Part of a small language model's weights: 2 heads of 64.
MLP neurons of a small language model. Each row is named by its layer, matrix (up: input weights; down: output weights) and neuron, and shows model dimensions 48-111. Each number is 50 + 15 x the weight over its row's rms, rounded and kept within 0 to 99.
A block is one neuron, or neurons of one layer that tend to fire together. After each block is what it responds to, as a language model described it from the Wikipedia text at the highest values.

L10.up28:37 45 83 69 42 70 67 51 37 43 67 34 29 54 52 41 56 61 70 20 49 63 30 67 67 56 42 25 51 63 54 39 46 72 42 66 53 51 63 21 70 37 52 16 51 86 58 28 49 41 67 39 49 48 41 50 71 44 46 48 50 64 80 49
L10.down28:73 63 35 27 41 34 41 45 50 29 39 67 76 39 51 38 47 45 28 69 30 33 71 45 53 63 57 56 72 48 54 69 46 27 47 49 32 46 32 78 39 56 68 81 44 45 45 52 62 86 41 46 80 53 47 42 15 61 51 53 56 27 18 47
L10.up300:33 21 43 49 56 37 63 59 28 53 65 42 30 45 17 45 37 60 60 73 42 70 54 55 70 90 44 43 43 65 61 74 65 61 74 30 32 52 46 54 49 75 70 65 30 44 48 38 46 80 92 40 38 40 44 54 45 20 57 61 67 58 27 45
L10.down300:48 65 76 61 42 44 34 49 44 73 67 49 51 37 13 43 57 75 55 34 74 48 26 53 69 64 44 35 55 40 45 55 00 57 62 54 25 48 33 53 42 39 71 45 41 71 51 66 52 49 62 58 62 70 69 16 66 28 34 38 42 59 51 59
L10.up537:40 51 39 38 30 56 54 36 42 75 60 64 45 36 26 31 35 30 44 67 25 44 37 55 66 58 59 39 34 53 66 65 61 60 99 42 48 71 56 69 73 59 56 53 39 56 65 59 61 65 66 57 33 35 52 18 04 46 74 52 78 44 52 44
L10.down537:53 54 59 60 65 21 35 64 37 57 62 79 48 10 12 37 35 55 48 65 24 71 59 46 53 60 58 35 65 69 60 55 46 41 69 61 28 51 28 72 58 57 62 83 43 63 54 40 54 46 64 64 59 14 96 44 58 40 58 45 74 49 34 46
L10.up1903:57 67 66 66 42 19 58 44 49 58 51 69 42 80 29 44 65 52 78 53 35 39 38 57 54 36 59 50 47 68 56 80 32 73 34 36 47 43 57 24 65 42 57 73 24 66 76 19 48 53 59 25 15 44 55 44 64 40 78 46 64 35 29 55
L10.down1903:21 56 25 36 67 71 03 46 35 51 77 55 64 30 55 41 40 48 26 40 56 51 47 66 65 66 53 37 53 72 78 09 54 45 69 50 23 46 56 52 41 32 42 54 53 30 48 45 32 53 50 81 44 32 67 46 45 41 45 79 69 61 81 44
Description: Start of proper names. Capitalized first token or word-piece of a proper name mid-sentence, often after of/the/for, e.g. Ass(ad), Cast(ile), Los (Angeles), Grand (Duke).

L12.up558:36 43 71 21 46 58 77 66 56 59 64 44 26 65 33 64 50 80 41 36 50 44 42 72 51 74 35 55 50 45 59 60 61 57 58 67 34 47 62 40 49 56 72 61 54 52 62 59 36 70 74 39 49 45 51 41 52 37 54 50 45 47 29 49
L12.down558:32 56 76 56 69 72 47 56 27 56 64 62 78 60 46 34 62 52 52 67 31 60 33 46 36 17 63 46 56 56 45 49 33 65 41 22 50 46 42 60 84 12 31 30 38 62 55 51 56 13 71 44 56 62 49 54 62 50 19 40 34 61 91 59
L12.up936:71 62 21 58 53 61 53 42 62 60 79 46 62 47 38 50 40 84 90 54 50 51 38 84 60 74 37 24 41 49 55 50 56 43 65 60 19 48 42 43 34 36 65 64 48 44 36 53 47 64 72 30 31 41 58 51 39 36 36 41 31 31 52 34
L12.down936:79 42 90 35 45 73 68 47 66 59 86 46 55 58 48 30 48 69 45 52 38 53 69 66 40 64 38 57 75 58 43 50 40 78 51 52 43 59 47 46 48 60 53 47 83 57 53 49 35 61 55 47 45 55 57 41 41 67 75 53 43 66 96 42
L12.up1778:61 44 53 29 51 45 68 29 55 69 28 59 48 54 54 56 52 40 54 33 50 42 34 66 48 64 55 36 58 60 13 80 59 50 37 33 53 45 18 50 65 48 66 66 20 61 53 80 53 39 68 43 42 28 58 44 70 43 28 41 29 64 44 62
L12.down1778:54 41 58 50 38 68 47 63 66 44 60 52 45 28 54 54 62 50 33 62 54 43 51 54 65 57 34 43 53 47 86 38 52 48 72 51 30 30 59 61 53 37 45 45 94 51 33 45 35 58 43 74 72 50 66 69 50 47 69 65 54 46 79 51
L12.up2002:33 32 46 46 43 42 69 55 55 27 50 73 16 49 57 36 67 77 40 54 70 48 31 84 33 41 54 58 54 53 49 47 46 60 80 63 55 53 48 62 73 43 60 75 36 58 38 00 58 57 64 35 49 81 56 35 57 46 41 37 61 56 50 22
L12.down2002:47 67 69 67 45 37 61 61 39 45 64 46 68 29 76 57 56 25 63 49 46 77 61 33 68 39 46 49 69 38 67 61 41 26 23 29 49 36 71 34 34 51 39 29 42 40 45 68 26 55 43 67 60 36 45 63 56 50 59 57 41 58 70 89
Description: Name-initial word pieces. First fragment of a multi-token proper name, usually a surname opening a clause as its subject, like Cor(man), St(allone), O('Reilly); sometimes the start of a table cell.

L10.up226:51 15 60 46 46 29 57 50 26 61 56 51 45 31 55 54 48 61 49 31 46 68 58 49 56 68 80 42 21 43 56 33 51 29 59 54 68 31 54 34 55 56 76 78 69 46 74 61 43 62 40 41 48 50 64 77 62 41 52 57 12 45 56 64
L10.down226:40 24 61 48 63 48 54 54 29 59 37 67 39 64 44 63 31 41 48 59 62 32 36 43 16 64 53 48 35 51 62 77 93 33 54 52 60 38 63 29 52 48 42 46 49 51 40 56 31 71 63 62 87 37 58 39 34 56 74 48 91 63 42 23
L10.up1128:28 25 36 75 50 65 55 62 51 47 52 38 33 39 52 56 58 57 39 87 56 63 75 49 62 53 76 74 45 64 36 31 95 51 34 61 60 49 37 39 38 91 63 61 50 54 61 50 32 66 52 57 65 46 38 52 43 33 61 30 60 24 65 56
L10.down1128:81 44 46 62 42 50 51 44 40 38 39 64 50 41 34 49 68 61 40 33 35 63 48 61 41 49 45 63 41 49 50 48 84 79 45 62 63 69 55 27 42 38 32 53 62 34 68 80 51 67 41 68 39 61 37 44 38 42 48 35 59 21 60 94
L10.up1318:42 54 49 55 67 51 43 39 49 72 67 21 48 52 34 36 66 44 33 51 55 53 57 70 64 42 56 28 31 37 64 31 53 51 59 56 68 59 55 52 52 73 52 92 56 41 72 99 52 20 55 35 29 54 28 65 21 65 55 26 68 40 56 58
L10.down1318:61 31 49 43 42 38 50 67 58 44 66 66 39 42 54 39 65 39 30 35 49 40 56 28 17 76 44 43 42 45 88 38 52 51 18 32 33 41 45 75 38 37 52 66 54 29 67 41 50 62 48 52 56 55 54 57 69 49 66 44 37 52 66 42
L10.up1465:17 51 68 58 66 27 57 24 46 18 78 52 43 41 32 41 47 52 50 44 60 37 40 58 73 53 47 41 23 31 87 35 34 42 33 50 61 41 57 39 46 48 78 23 49 59 58 62 83 54 61 69 54 62 91 51 06 69 49 48 57 75 43 36
L10.down1465:53 73 45 44 15 55 61 58 24 19 26 58 57 58 59 44 35 68 60 67 45 51 30 38 46 36 45 44 57 59 35 64 55 60 59 49 40 40 47 57 51 64 49 50 43 32 53 42 52 65 26 45 49 32 04 56 49 34 38 54 40 45 47 54
Description: Final digits of numbers. Final digit pieces of multi-digit numbers in tables and statistics, e.g. vote counts, sales, kg, before | or punctuation; occasionally mid-word pieces like ise, un.

L11.up2010:53 33 48 58 75 25 40 35 55 47 53 51 37 52 34 32 43 70 59 66 24 47 46 42 62 54 52 26 10 47 71 51 57 36 42 26 55 59 46 20 56 20 78 48 45 36 64 51 47 65 34 61 58 42 51 39 52 48 54 44 70 43 71 48
L11.down2010:59 32 38 63 55 37 89 54 33 54 32 43 73 24 46 31 15 61 46 57 55 51 65 42 35 44 88 75 66 79 55 44 22 58 45 55 45 60 61 43 62 52 49 63 39 43 42 69 45 44 38 61 52 42 50 29 44 55 61 57 68 40 50 61
Description: Number-ending digit chunks. Final digit pieces of multi-digit numbers, mostly vote counts in election tables right before a cell divider (1,5|56|,424; 2|13); also is/was/can after a subject, and word fragments like car in carers.

L11.up271:69 35 38 71 36 86 20 36 38 57 46 56 49 48 44 34 49 30 33 75 41 47 42 65 47 56 61 51 51 65 59 50 58 40 80 36 43 47 29 43 55 77 96 41 44 66 47 50 34 47 32 44 36 20 66 60 34 54 33 51 59 32 59 45
L11.down271:57 55 49 55 38 43 76 52 53 70 41 42 49 29 11 46 53 22 40 50 56 55 33 80 55 58 56 33 50 55 51 53 74 35 72 51 62 54 49 81 56 58 51 50 36 95 37 41 49 40 58 58 40 34 42 40 67 59 75 59 31 38 71 45
Description: Capitalized proper-noun onsets. Capitalized first pieces of multi-token proper names or title words in running text, such as At(lantic), I(celand), One (Final Beat), Bel(trami).